python train.py --vocab_size=8192 --norm="rmsnorm" --rope_fraction=1.0 --qk_norm=true --bias="none" --tie_embeddings=true --init_std_o=0.00627 --init_std_up=0.0281 --init_std_down=0.00362 --weight_decay=0.038 --doc_mask=true --train_tokens=331500000 --steps=10117
MLP neurons of a small language model. Each row is named by its layer, matrix (up: input weights) and neuron, and shows model dimensions 32-159. Each number is 200 + 20 x the weight over its row's rms, rounded and kept within 0 to 999.
A block is one neuron, or neurons of one layer that tend to fire together. After each block is what it responds to, as a language model described it from the Wikipedia text at the highest values.

L2.up4,220,214,208,200,194,216,218,149,186,178,188,214,183,211,215,183,215,253,195,188,200,215,204,168,216,198,180,191,206,196,195,227,210,200,221,188,176,188,216,209,230,198,235,239,218,203,187,181,189,232,189,186,209,224,180,200,187,198,181,174,217,213,200,221,199,199,198,197,193,205,173,209,175,189,202,198,216,190,215,185,215,206,150,203,224,191,184,182,194,209,199,213,213,245,217,191,199,253,201,153,199,218,177,144,184,191,208,169,226,209,198,240,214,197,157,187,201,204,217,202,198,219,207,196,177,208,166,199
L2.up90,210,216,225,188,203,206,198,188,208,185,208,184,188,183,179,224,208,212,187,204,205,208,164,195,210,230,228,232,234,216,170,205,191,218,234,190,185,247,179,214,186,218,191,214,176,225,195,180,189,177,214,234,171,198,197,231,192,206,219,184,227,199,196,197,202,223,246,189,200,179,195,217,203,137,205,183,203,206,215,236,191,182,209,232,186,203,195,209,166,209,202,181,223,178,196,205,201,186,242,205,175,182,184,197,172,181,201,198,207,206,201,185,225,193,157,219,181,187,173,229,175,202,220,231,200,198,194,218
L2.up113,220,216,197,168,196,185,213,179,165,169,184,214,187,215,205,213,187,218,225,202,197,175,209,219,193,176,208,192,208,197,207,228,185,176,232,195,177,195,151,202,191,218,198,202,152,179,191,236,183,202,223,187,182,230,195,243,211,180,199,179,192,213,221,183,189,198,195,194,215,182,262,203,196,201,193,219,201,221,193,248,195,180,220,191,209,230,192,201,204,222,188,221,199,203,202,223,212,206,185,223,198,242,193,213,189,178,223,198,185,209,175,214,185,208,190,166,171,221,182,202,192,224,230,215,205,214,232,199
L2.up715,201,217,227,219,171,178,190,163,197,206,237,184,170,210,208,195,250,194,167,165,194,218,184,152,197,229,217,194,207,149,170,201,185,164,211,211,199,158,202,220,211,222,195,188,181,236,232,208,197,214,166,220,210,225,200,215,180,220,191,205,215,193,222,187,214,203,208,218,155,214,242,210,162,172,204,202,203,203,237,201,203,183,182,202,186,181,223,194,197,211,225,200,192,239,195,222,186,226,211,176,192,212,185,183,199,194,220,217,193,192,199,207,218,210,217,167,198,180,219,207,209,229,231,213,227,186,178,222
Mid-word name fragments. Middle or final word-piece fragments inside words split into pieces, mostly foreign place names and surnames, e.g. Bucha-rest, Missisa-ug-a, Na-iro-bi.

L2.up173,226,229,194,205,220,211,181,194,197,195,209,200,173,206,208,172,214,201,166,199,222,179,223,196,193,201,227,220,183,203,173,242,194,156,218,198,215,164,191,194,191,203,226,184,222,205,176,165,227,228,224,212,201,183,181,207,203,178,207,177,217,213,228,197,215,203,212,193,225,210,206,179,219,192,218,206,192,184,216,150,193,165,215,191,209,204,202,168,194,211,205,179,202,177,219,210,224,186,171,193,215,202,201,228,207,185,206,208,198,200,149,193,183,183,207,152,175,170,157,172,178,166,163,206,190,219,210,158
L2.up236,216,223,237,176,171,214,225,218,211,154,185,201,205,201,214,175,211,215,200,237,195,195,188,224,187,224,218,197,234,213,200,208,186,212,194,234,230,226,208,215,189,181,165,205,186,161,227,207,192,209,214,152,221,217,167,212,198,204,213,190,195,231,189,214,200,159,185,207,208,228,215,192,216,185,199,200,160,163,204,173,215,186,226,172,229,227,184,203,218,204,194,211,196,204,202,206,205,187,196,203,204,253,198,205,188,137,198,192,227,245,205,229,157,212,171,212,189,203,187,194,205,203,205,213,192,205,215,200
L2.up807,188,210,201,195,224,176,195,185,196,217,197,199,198,227,202,167,233,180,193,183,246,167,193,202,199,207,212,179,193,213,202,202,191,200,218,216,185,233,199,185,214,190,212,202,194,218,192,197,180,209,231,209,222,208,203,215,161,206,188,195,211,203,214,237,189,212,179,185,196,196,187,245,244,210,214,169,226,176,152,200,233,227,180,215,197,208,206,210,214,193,238,191,185,228,205,201,196,185,178,216,217,187,204,201,212,180,199,188,167,236,198,192,184,174,236,208,206,199,175,196,210,212,185,192,170,228,199,231
L2.up957,196,223,216,237,201,211,212,201,218,221,190,232,212,179,198,227,205,188,144,220,240,193,185,172,170,188,168,203,203,218,194,184,177,213,234,223,241,196,187,219,216,203,233,184,205,209,218,203,246,233,210,168,195,183,233,211,193,162,168,246,220,187,195,181,214,197,189,220,211,198,178,191,240,213,203,238,231,200,239,183,208,188,206,197,194,229,237,211,201,216,239,214,189,190,198,197,201,192,165,207,187,178,163,251,185,216,223,256,195,214,154,202,240,209,178,207,212,216,217,188,233,171,234,180,190,185,198,211
Micro-bi word piece. The "bi" piece inside words like microbiologist and antibiotics, especially in lists of bacteria named after German microbiologists; weaker on scattered short pieces after "-" or "(", such as see, /, +, ba.

L2.up61,201,202,230,187,178,180,224,212,222,230,211,235,188,222,237,203,197,189,179,205,216,217,211,219,182,160,195,223,189,233,160,176,205,187,194,231,239,216,177,191,192,212,195,228,208,218,219,199,193,212,205,207,212,194,227,254,185,231,179,214,225,211,185,190,197,197,218,194,181,213,187,179,186,177,211,211,210,210,212,179,161,241,207,221,191,252,186,220,182,189,212,202,209,197,207,172,195,155,177,180,159,187,213,191,198,205,205,257,214,215,166,179,181,207,215,222,206,224,178,174,203,199,195,186,173,192,204,218
L2.up322,190,181,234,196,200,201,218,206,206,181,211,200,231,181,218,205,165,199,191,190,191,205,203,225,176,217,183,181,158,202,210,151,182,208,189,192,202,223,149,189,189,192,186,183,202,252,198,215,190,149,186,239,213,217,207,191,197,196,176,223,214,206,218,198,181,177,224,182,199,184,187,205,222,223,176,168,200,213,233,195,179,207,218,181,169,238,187,226,188,208,181,199,179,190,174,211,202,238,187,196,166,212,218,208,180,194,200,228,200,200,182,215,195,173,227,171,189,218,187,231,193,188,167,208,211,182,221,219
L2.up352,199,208,266,232,202,178,216,216,209,214,188,220,198,189,236,182,204,183,211,200,186,234,216,234,181,170,189,204,198,197,200,195,205,199,214,236,220,202,173,177,187,200,168,213,194,221,195,223,215,212,199,221,195,229,189,195,215,258,180,182,198,192,181,176,213,202,194,206,220,208,183,225,184,203,181,182,219,201,221,211,194,248,223,201,196,226,217,182,234,189,211,198,201,210,206,193,231,179,161,177,180,198,188,185,168,167,197,201,196,182,190,213,156,204,219,181,187,181,176,184,212,224,196,219,217,182,178,219
L2.up414,204,229,214,186,191,173,199,200,213,223,210,194,226,207,212,185,195,166,201,208,238,203,207,208,171,209,193,193,209,205,200,213,204,218,208,196,220,227,191,169,236,174,196,221,182,216,192,207,223,186,178,206,205,194,203,213,208,191,151,206,241,226,180,212,163,196,244,205,194,198,194,202,207,179,201,184,206,199,204,179,218,179,250,203,164,178,200,223,212,224,200,221,186,207,188,186,208,160,207,204,233,229,222,230,202,215,203,183,212,186,187,208,173,198,202,173,178,216,172,168,200,216,196,191,201,196,171,233
Section break before new heading. Double line breaks ending a list, table, infobox or paragraph in Wikipedia articles, right before a new section heading such as ==Cast== or Career information.

L5.up455,223,177,195,179,217,164,231,196,169,203,218,212,196,182,212,175,187,225,194,233,189,186,162,227,211,223,220,209,162,179,157,227,184,213,180,242,214,188,193,204,197,183,203,154,158,183,185,188,186,176,197,221,202,199,209,182,232,196,183,214,197,234,187,191,218,170,180,215,188,192,173,166,188,186,228,164,226,166,163,186,212,210,200,197,159,198,182,229,173,207,190,212,192,217,177,178,240,214,204,205,221,206,210,177,196,225,198,195,186,196,239,201,230,201,233,202,194,200,206,226,166,205,199,165,206,174,215,217
Mid-word subword fragments. Interior pieces of words split into several tokens, especially words and names in lists and tables, e.g. Gym-na-stics, mediter-ran-ean, Arch-bi-shop.

L6.up293,199,187,208,208,192,221,172,188,218,203,223,203,193,220,190,203,224,231,228,211,240,147,189,193,209,217,234,185,224,187,179,226,184,211,192,216,209,149,183,233,207,205,195,227,177,227,232,235,188,167,199,168,184,174,203,212,217,178,194,189,211,232,181,191,194,213,188,182,223,172,192,200,198,191,177,206,211,196,181,201,190,180,220,180,208,199,224,177,204,209,174,183,183,221,224,226,182,212,169,193,204,230,194,218,201,207,227,223,212,203,170,173,228,165,187,187,167,196,189,212,222,191,240,216,193,231,175,185
L6.up327,199,172,214,169,202,226,188,215,182,202,168,187,221,234,206,195,207,197,203,221,218,202,226,192,177,203,217,184,205,226,203,208,179,170,208,201,164,187,188,221,201,211,187,208,189,206,184,179,186,197,189,169,200,204,221,189,165,182,206,192,218,191,169,160,209,201,165,195,203,196,203,206,216,197,178,173,237,211,208,219,210,164,202,199,182,207,185,191,203,194,209,178,166,236,228,221,214,190,180,198,206,232,189,201,188,216,199,224,192,230,207,218,214,184,209,221,189,177,209,248,201,175,195,226,202,170,181,190
L6.up537,196,208,204,184,200,205,207,175,182,207,200,205,183,204,211,201,205,244,198,182,231,185,203,181,212,190,223,241,204,212,233,203,208,216,189,205,211,235,152,179,188,202,221,191,209,210,177,234,219,223,201,212,184,216,201,225,218,203,182,190,228,188,181,175,194,204,197,198,248,214,203,224,218,197,218,166,177,233,185,178,217,178,181,201,207,226,180,175,208,181,204,189,199,216,206,167,186,195,169,173,220,241,225,195,193,193,233,209,229,199,170,182,230,202,187,199,198,187,204,210,212,225,192,205,193,201,189,221
L6.up861,183,193,181,231,220,213,203,221,163,201,188,187,192,215,222,201,223,210,178,198,206,200,156,199,234,199,219,183,182,195,219,196,235,170,226,186,197,195,180,172,228,169,188,160,206,228,177,212,226,209,164,197,191,198,188,151,202,206,187,176,211,188,183,170,209,230,192,212,210,241,195,227,216,205,198,207,180,236,199,224,189,198,212,215,198,249,203,211,208,185,214,211,194,216,229,237,213,199,212,232,209,216,212,183,198,208,173,181,189,155,212,182,208,220,183,234,210,227,176,195,181,225,182,185,211,194,188,225
Foreign-word inner pieces. Middle or final subword pieces inside non-English names and words, often surnames or places, e.g. Bog-us-ławski, Universida-d, Herre-ra, kle-ine.

L2.up198,205,199,195,181,203,207,201,192,163,171,170,202,219,221,223,215,188,180,204,198,203,209,203,175,197,184,212,180,205,216,191,197,172,198,213,186,202,190,222,210,193,153,186,187,199,204,247,196,218,213,186,207,235,179,237,180,213,247,218,180,205,181,212,226,225,150,171,202,219,200,223,192,203,199,230,222,237,201,193,196,184,221,171,165,183,194,192,208,197,206,189,197,182,216,218,181,224,209,189,202,219,208,222,208,230,230,197,260,182,236,216,196,212,202,201,192,220,233,186,232,219,208,221,199,234,202,209,161
L2.up623,184,191,220,216,190,190,231,199,177,213,202,193,240,188,222,192,186,166,218,207,205,239,191,182,218,182,217,220,204,186,207,160,179,202,183,179,200,221,203,186,178,197,197,205,181,221,198,192,164,201,184,179,189,177,230,227,172,212,213,176,184,186,179,235,187,201,181,219,223,195,193,182,204,186,206,198,232,184,182,165,198,216,221,219,231,198,207,213,187,172,166,202,186,237,179,192,191,220,176,202,194,168,226,168,202,221,207,224,184,206,199,188,185,204,199,196,199,199,186,242,209,199,172,145,181,218,200,174
L2.up688,187,167,209,209,230,221,209,216,211,162,167,173,213,179,236,184,232,233,190,203,185,226,211,175,199,216,221,247,222,219,202,185,187,159,197,214,161,187,221,202,196,206,225,189,173,207,221,157,198,233,192,216,241,171,178,195,226,194,201,216,212,199,209,195,183,202,215,169,187,244,181,218,191,211,169,204,146,203,208,192,186,199,192,164,178,223,182,184,198,190,201,202,207,188,197,232,174,218,219,209,204,159,176,242,209,217,206,193,201,198,205,174,182,179,215,241,202,174,204,206,185,209,197,195,189,212,247,186
L2.up761,233,217,199,211,218,213,195,209,217,184,189,213,223,147,238,221,155,202,201,180,210,214,161,236,185,206,198,191,211,201,193,207,254,219,154,212,199,201,192,206,173,187,223,189,203,211,142,212,213,211,232,159,206,199,206,233,195,197,185,201,209,170,184,189,208,194,176,182,227,208,213,187,228,164,235,220,184,226,199,195,201,183,193,248,199,213,202,203,204,235,190,200,196,207,193,203,200,240,179,202,201,185,174,154,208,168,168,186,163,203,190,193,183,209,207,177,214,180,155,177,178,172,222,224,209,172,187,162
Mid-word and clause-continuation points. Three groups: inner word pieces (term-in-us, ren-der, cont-ig-uous), commas after openers (However, For decades), and objects after verbs (made her, named it).

L5.up200,214,191,207,207,204,249,231,198,162,184,173,194,209,192,194,164,245,228,237,227,193,206,200,157,197,191,199,185,201,198,184,204,229,202,210,186,178,206,180,180,190,188,223,206,189,221,191,211,207,219,226,195,194,176,178,200,233,225,211,182,245,224,162,166,205,185,203,145,177,241,209,207,216,219,197,238,213,202,200,197,173,172,205,219,169,186,186,191,221,215,224,209,219,193,174,193,177,192,199,167,229,205,192,188,157,189,218,206,204,175,185,201,196,250,190,212,203,200,212,198,215,221,221,182,244,179,213,217
Mid-word scientific fragments. Middle subword pieces inside longer technical or scientific words and place names, such as subt-rop-ical, m-amma-l, bacterio-log-ist, bota-nic-al.

L2.up306,207,208,204,205,221,190,207,214,205,229,204,209,193,198,199,228,183,213,206,196,190,235,201,210,256,190,210,200,192,187,186,204,196,195,211,228,198,188,231,223,209,209,212,205,234,157,169,243,187,186,184,206,183,222,198,226,177,181,189,139,192,260,205,221,186,222,219,191,253,170,179,209,219,211,177,238,207,203,175,181,195,186,245,186,171,183,173,209,195,197,206,183,193,189,199,182,205,195,189,243,192,224,190,199,209,185,194,230,198,207,200,172,215,200,212,205,221,209,205,181,210,222,211,198,238,196,163,195
L2.up702,178,192,225,218,213,197,212,184,187,261,172,206,211,196,171,201,179,203,212,178,211,187,177,175,193,186,205,198,217,185,179,202,190,190,182,216,202,158,208,207,186,226,224,195,236,196,217,217,220,218,171,161,235,220,224,176,192,188,183,200,212,190,193,246,182,195,219,173,155,245,199,205,228,222,173,150,215,207,204,209,158,190,198,186,150,177,197,229,236,224,199,235,186,187,212,182,192,227,199,194,212,198,196,213,208,227,207,188,161,186,218,206,197,170,198,204,217,197,191,232,200,194,197,214,186,190,183,199
L2.up739,194,181,219,204,232,164,160,224,219,225,199,187,204,227,200,196,209,201,197,173,203,174,182,207,242,219,229,213,140,197,164,181,207,208,175,188,209,168,202,185,166,192,205,227,186,201,181,219,213,197,197,214,195,190,201,233,212,187,187,182,201,217,169,197,188,185,213,180,198,229,218,156,230,216,210,204,168,192,180,189,201,189,166,208,192,206,203,222,222,175,223,197,193,202,244,194,217,191,169,201,219,179,208,226,209,196,211,184,231,207,154,199,163,201,196,216,191,192,192,239,203,218,200,212,178,218,194,164
L2.up833,196,196,214,244,221,218,187,209,176,208,200,198,209,212,198,214,197,249,181,205,204,179,218,175,210,196,183,187,190,186,153,226,207,217,223,220,220,219,159,256,186,207,199,189,204,242,179,184,188,188,205,213,184,209,190,197,222,222,223,215,200,183,208,215,174,187,189,206,224,240,166,192,195,165,205,187,200,197,181,230,182,201,211,192,169,236,207,235,221,202,223,210,184,184,199,176,186,220,198,192,195,181,184,208,195,224,188,173,184,191,204,210,210,176,190,194,185,196,219,231,203,214,201,230,199,223,215,200
Word-ending suffix after "-i". Final word pieces that complete a word split after a stem ending in "i", often adjective endings: clini|cal, Academi|c, Religi|ous, plui|e.

L5.up585,246,192,202,173,252,202,173,235,158,226,195,199,226,219,185,220,243,221,199,198,200,195,213,208,233,178,218,212,168,179,171,209,207,217,192,210,200,217,226,231,195,200,156,201,214,179,195,258,211,180,165,176,232,196,188,201,227,194,170,195,208,196,209,184,149,160,180,202,194,171,193,204,184,189,170,234,214,206,171,199,214,203,216,186,190,206,222,194,212,237,166,207,191,227,204,192,159,204,188,222,221,206,205,196,206,211,211,202,200,161,220,205,149,199,191,151,175,199,179,188,183,191,199,190,170,193,212,191
Subject-phrase boundary comma. Commas, and sometimes is/was/are, right after a sentence's opening subject noun phrase or first clause, e.g. "The kasbah's main gate," or "took place,".

L6.up251,192,204,227,202,186,228,178,217,209,199,228,215,216,208,202,197,217,197,204,231,196,225,187,218,201,190,205,201,186,197,214,186,188,205,192,210,170,194,150,207,172,216,211,206,214,231,167,215,212,181,180,180,200,231,202,201,188,195,201,224,196,148,228,187,205,237,178,198,182,168,188,187,210,196,212,178,181,223,180,179,172,216,208,210,161,180,189,235,194,231,200,191,204,185,199,224,194,196,180,194,192,214,216,220,183,190,205,181,195,230,252,182,176,200,201,168,186,216,169,173,209,208,241,221,208,206,208,176
L6.up473,193,205,185,216,208,208,191,173,177,179,189,225,232,175,234,195,226,225,179,207,176,205,203,195,210,203,169,213,215,220,226,188,220,185,202,228,197,218,168,194,189,185,175,194,228,206,178,216,218,223,192,210,200,154,201,214,176,210,206,202,249,221,218,233,204,213,194,193,211,229,171,212,178,188,192,224,186,186,162,190,193,200,188,193,180,224,200,175,182,203,187,227,225,187,231,179,176,210,224,228,203,195,176,214,191,236,201,220,177,170,192,159,220,180,208,224,177,190,173,220,235,170,217,215,214,220,171,173
L6.up818,195,202,169,234,203,177,185,178,192,224,167,218,237,208,196,181,206,171,194,195,208,214,220,147,200,203,206,196,235,239,186,176,199,210,188,199,206,241,195,178,228,191,203,153,198,219,237,166,207,221,184,153,214,229,227,195,194,192,207,208,217,198,215,200,187,224,207,200,197,229,202,232,192,159,203,192,205,217,192,187,177,193,191,185,184,172,203,192,193,198,240,212,185,193,217,183,196,171,187,201,172,205,203,222,208,234,203,221,198,169,205,213,219,207,171,223,208,227,204,216,169,217,206,226,232,197,193,189
L6.up933,229,240,214,201,193,192,207,161,213,180,220,196,183,235,221,221,194,207,184,199,207,180,212,222,221,184,224,178,237,237,200,176,227,204,169,233,192,213,190,224,184,182,209,189,234,176,233,176,210,201,203,182,246,223,222,190,147,206,185,236,226,176,162,210,203,248,196,216,203,240,197,201,201,197,183,181,223,212,166,201,147,220,215,197,205,171,181,191,191,212,216,212,207,218,179,225,170,200,209,176,259,188,217,206,208,213,208,222,218,198,222,196,203,202,199,189,206,205,202,167,192,210,209,200,179,203,214,159
Infobox field label starts. First word or piece of an infobox field name after a dash and before its colon, e.g. Area, County, Arm(ament); also table header labels and scattered mid-word pieces.

L6.up314,196,182,206,175,227,212,166,204,196,216,179,186,208,179,221,188,196,224,214,169,200,187,195,218,190,212,212,220,200,218,193,187,196,202,195,203,203,228,197,203,191,210,177,161,216,158,186,208,193,157,212,184,224,196,180,209,185,182,206,210,157,187,196,195,192,176,182,224,196,197,212,167,207,225,193,221,203,201,166,188,226,163,202,219,202,211,202,164,186,174,171,214,198,201,187,166,192,204,182,187,193,194,158,187,192,199,181,219,198,196,182,209,186,214,181,218,177,246,178,187,221,170,240,168,207,231,217,188
L6.up445,184,199,207,183,222,227,178,212,196,187,220,225,215,213,185,239,232,200,233,205,201,165,218,185,235,208,164,225,188,182,190,213,202,239,209,204,201,191,190,203,159,228,178,238,207,190,197,227,200,211,170,190,242,205,206,200,179,206,178,200,178,193,216,211,198,155,203,207,194,183,232,188,164,200,198,202,185,223,198,183,223,198,182,206,204,239,219,209,192,201,186,185,197,226,202,169,230,193,193,184,172,226,207,184,220,183,179,220,188,169,216,165,185,189,216,207,199,178,170,211,169,155,208,191,174,191,226,214
L6.up543,201,200,194,203,229,219,208,202,198,196,237,224,205,152,182,203,184,217,185,175,197,194,222,198,186,209,177,230,235,189,190,175,208,231,189,231,210,206,224,211,184,223,186,198,180,170,206,211,208,226,208,195,187,179,199,188,234,159,175,201,166,174,234,194,216,200,202,182,225,185,224,182,188,191,218,195,194,214,175,206,181,187,182,193,180,181,197,200,201,221,184,159,217,211,166,217,226,193,180,194,184,190,219,169,199,175,207,172,220,192,221,223,193,208,204,195,205,211,205,191,185,191,188,198,209,181,182,204
L6.up674,237,197,198,243,227,210,181,198,192,181,241,218,218,215,176,201,205,161,215,248,200,177,210,214,166,205,182,224,207,218,188,195,210,230,182,164,226,188,188,174,196,205,198,218,205,178,206,207,236,201,177,197,210,168,222,198,185,231,176,178,189,206,184,197,189,170,178,201,201,200,218,179,199,202,213,205,199,218,213,163,190,219,188,211,242,202,200,155,222,226,202,224,156,226,214,193,216,216,204,201,214,194,201,208,211,209,221,213,177,168,193,168,181,168,201,193,210,210,185,198,194,177,180,188,179,211,170,169
Clause-boundary commas. Commas, sometimes semicolons, where a clause is interrupted or continued; strongest right after which, who, that or and opens an aside (which, however,), also before and, but, while.

L6.up349,213,205,205,158,193,178,155,216,211,192,205,184,185,202,191,200,190,208,197,220,202,164,212,186,218,208,230,199,168,181,204,194,223,225,175,164,212,167,193,182,225,203,212,206,167,202,193,179,214,219,202,175,207,178,217,207,211,194,201,212,193,190,146,252,223,155,198,204,227,201,222,190,177,165,186,167,197,211,186,200,202,173,224,182,162,213,213,197,170,200,173,213,159,204,184,226,195,215,195,216,243,243,181,195,193,200,195,216,177,191,187,174,183,214,200,194,196,206,188,237,157,183,224,177,168,172,195,186
L6.up588,172,193,189,169,228,209,201,196,194,208,193,222,185,225,188,201,219,235,237,193,207,216,175,195,199,217,249,217,173,196,228,224,191,203,200,187,253,199,189,201,218,239,216,196,196,238,195,208,213,195,206,225,202,172,229,196,237,183,205,214,190,232,200,205,248,208,160,197,223,186,190,204,216,189,198,207,199,205,192,236,193,213,200,205,181,219,217,164,189,190,210,177,220,225,192,261,193,225,175,194,228,233,196,197,222,185,172,209,202,202,172,220,219,204,172,193,192,239,239,233,182,230,207,220,212,193,177,245
L6.up894,201,193,192,224,233,191,193,174,189,218,212,184,153,184,221,190,217,224,228,241,178,206,181,212,215,221,225,207,217,208,185,213,176,181,153,181,207,191,197,176,217,196,231,200,182,193,239,264,203,184,172,153,177,193,194,186,180,180,175,186,223,234,235,189,212,222,172,204,170,188,223,214,152,191,213,231,213,202,191,205,193,206,211,196,187,222,191,200,208,162,191,209,187,190,205,177,221,216,219,232,164,205,208,189,244,199,220,196,221,190,205,189,164,182,182,186,192,188,211,196,209,209,234,178,178,193,203,192
L6.up906,217,200,175,183,220,177,166,194,184,190,195,217,149,207,208,176,249,207,208,234,209,188,200,173,207,216,240,238,225,200,206,202,207,186,192,173,215,214,190,195,176,198,215,185,172,206,215,221,184,181,212,185,198,168,199,173,189,231,206,181,188,214,206,201,179,184,184,225,244,206,186,198,189,183,199,207,212,223,193,230,200,179,238,188,212,220,208,157,232,190,199,207,214,156,204,217,195,208,193,236,215,220,180,212,206,187,204,179,199,230,175,224,176,195,219,189,182,174,241,218,171,184,238,214,196,223,194,195
Place-name word endings. Final or inner word-piece of multi-token city and place names, often after in or in table cells, e.g. Zagre-b, Helsin-ki, Bucha-rest, Nairo-bi.

L6.up359,207,214,202,176,227,211,159,214,185,212,229,199,211,191,222,236,238,207,187,218,215,197,182,220,197,217,201,232,206,222,196,193,197,195,161,190,178,229,191,206,190,179,191,189,222,197,201,209,196,250,188,162,219,218,218,184,192,203,187,191,189,184,202,200,195,166,198,196,186,196,216,177,185,194,188,132,216,205,193,206,192,215,220,181,200,216,202,218,208,168,214,223,187,213,202,195,193,215,217,123,192,204,203,185,191,224,208,221,220,227,174,189,190,218,201,171,174,213,208,166,213,186,221,185,207,201,211,197
L6.up749,226,218,212,181,180,211,198,184,193,217,209,218,198,211,169,206,191,207,181,201,196,226,183,211,201,208,206,217,194,177,221,216,208,186,191,161,197,197,213,224,231,190,186,184,179,200,224,209,190,249,183,153,236,162,182,225,219,211,174,192,219,193,221,186,201,169,201,244,196,191,188,197,177,142,183,215,244,200,160,188,148,189,198,221,195,208,186,195,214,187,210,218,229,188,215,221,199,210,208,220,184,230,174,167,233,214,176,167,165,212,157,224,225,187,214,170,187,201,169,201,218,190,200,158,187,187,192,165
L6.up788,186,224,228,177,215,182,160,190,183,204,195,184,243,207,222,189,187,194,190,216,224,179,239,186,183,239,229,204,181,184,203,200,207,213,222,223,198,192,222,204,185,166,186,214,234,224,261,193,171,214,226,192,182,209,223,193,178,226,201,172,191,182,233,188,197,207,175,200,222,192,191,207,202,199,223,216,223,221,180,204,212,175,203,219,173,184,191,230,158,185,179,201,204,187,176,211,247,219,178,191,227,181,251,206,228,212,191,205,194,201,149,238,201,173,198,177,181,192,200,209,196,186,215,162,177,214,194,240
L6.up935,224,243,198,210,212,210,183,202,200,223,216,210,196,203,208,181,234,220,181,188,190,186,195,186,204,184,197,217,165,239,198,154,191,175,185,201,177,197,169,157,218,207,219,219,206,187,175,220,179,231,202,210,206,196,237,223,198,197,186,176,184,241,207,190,218,202,146,198,175,189,194,229,231,192,231,228,182,170,145,188,164,198,209,184,169,231,186,208,228,215,174,159,189,231,211,178,167,182,200,170,206,188,229,227,183,244,211,241,224,207,184,231,233,196,198,182,194,217,208,182,218,193,213,203,195,186,217,158
Mid-word pieces of compounds. Inner word pieces of long learned or scientific words (neuro in neurologist, eo in archaeological, micro in microbiologist) and hyphens in compounds like co-editor-in-chief.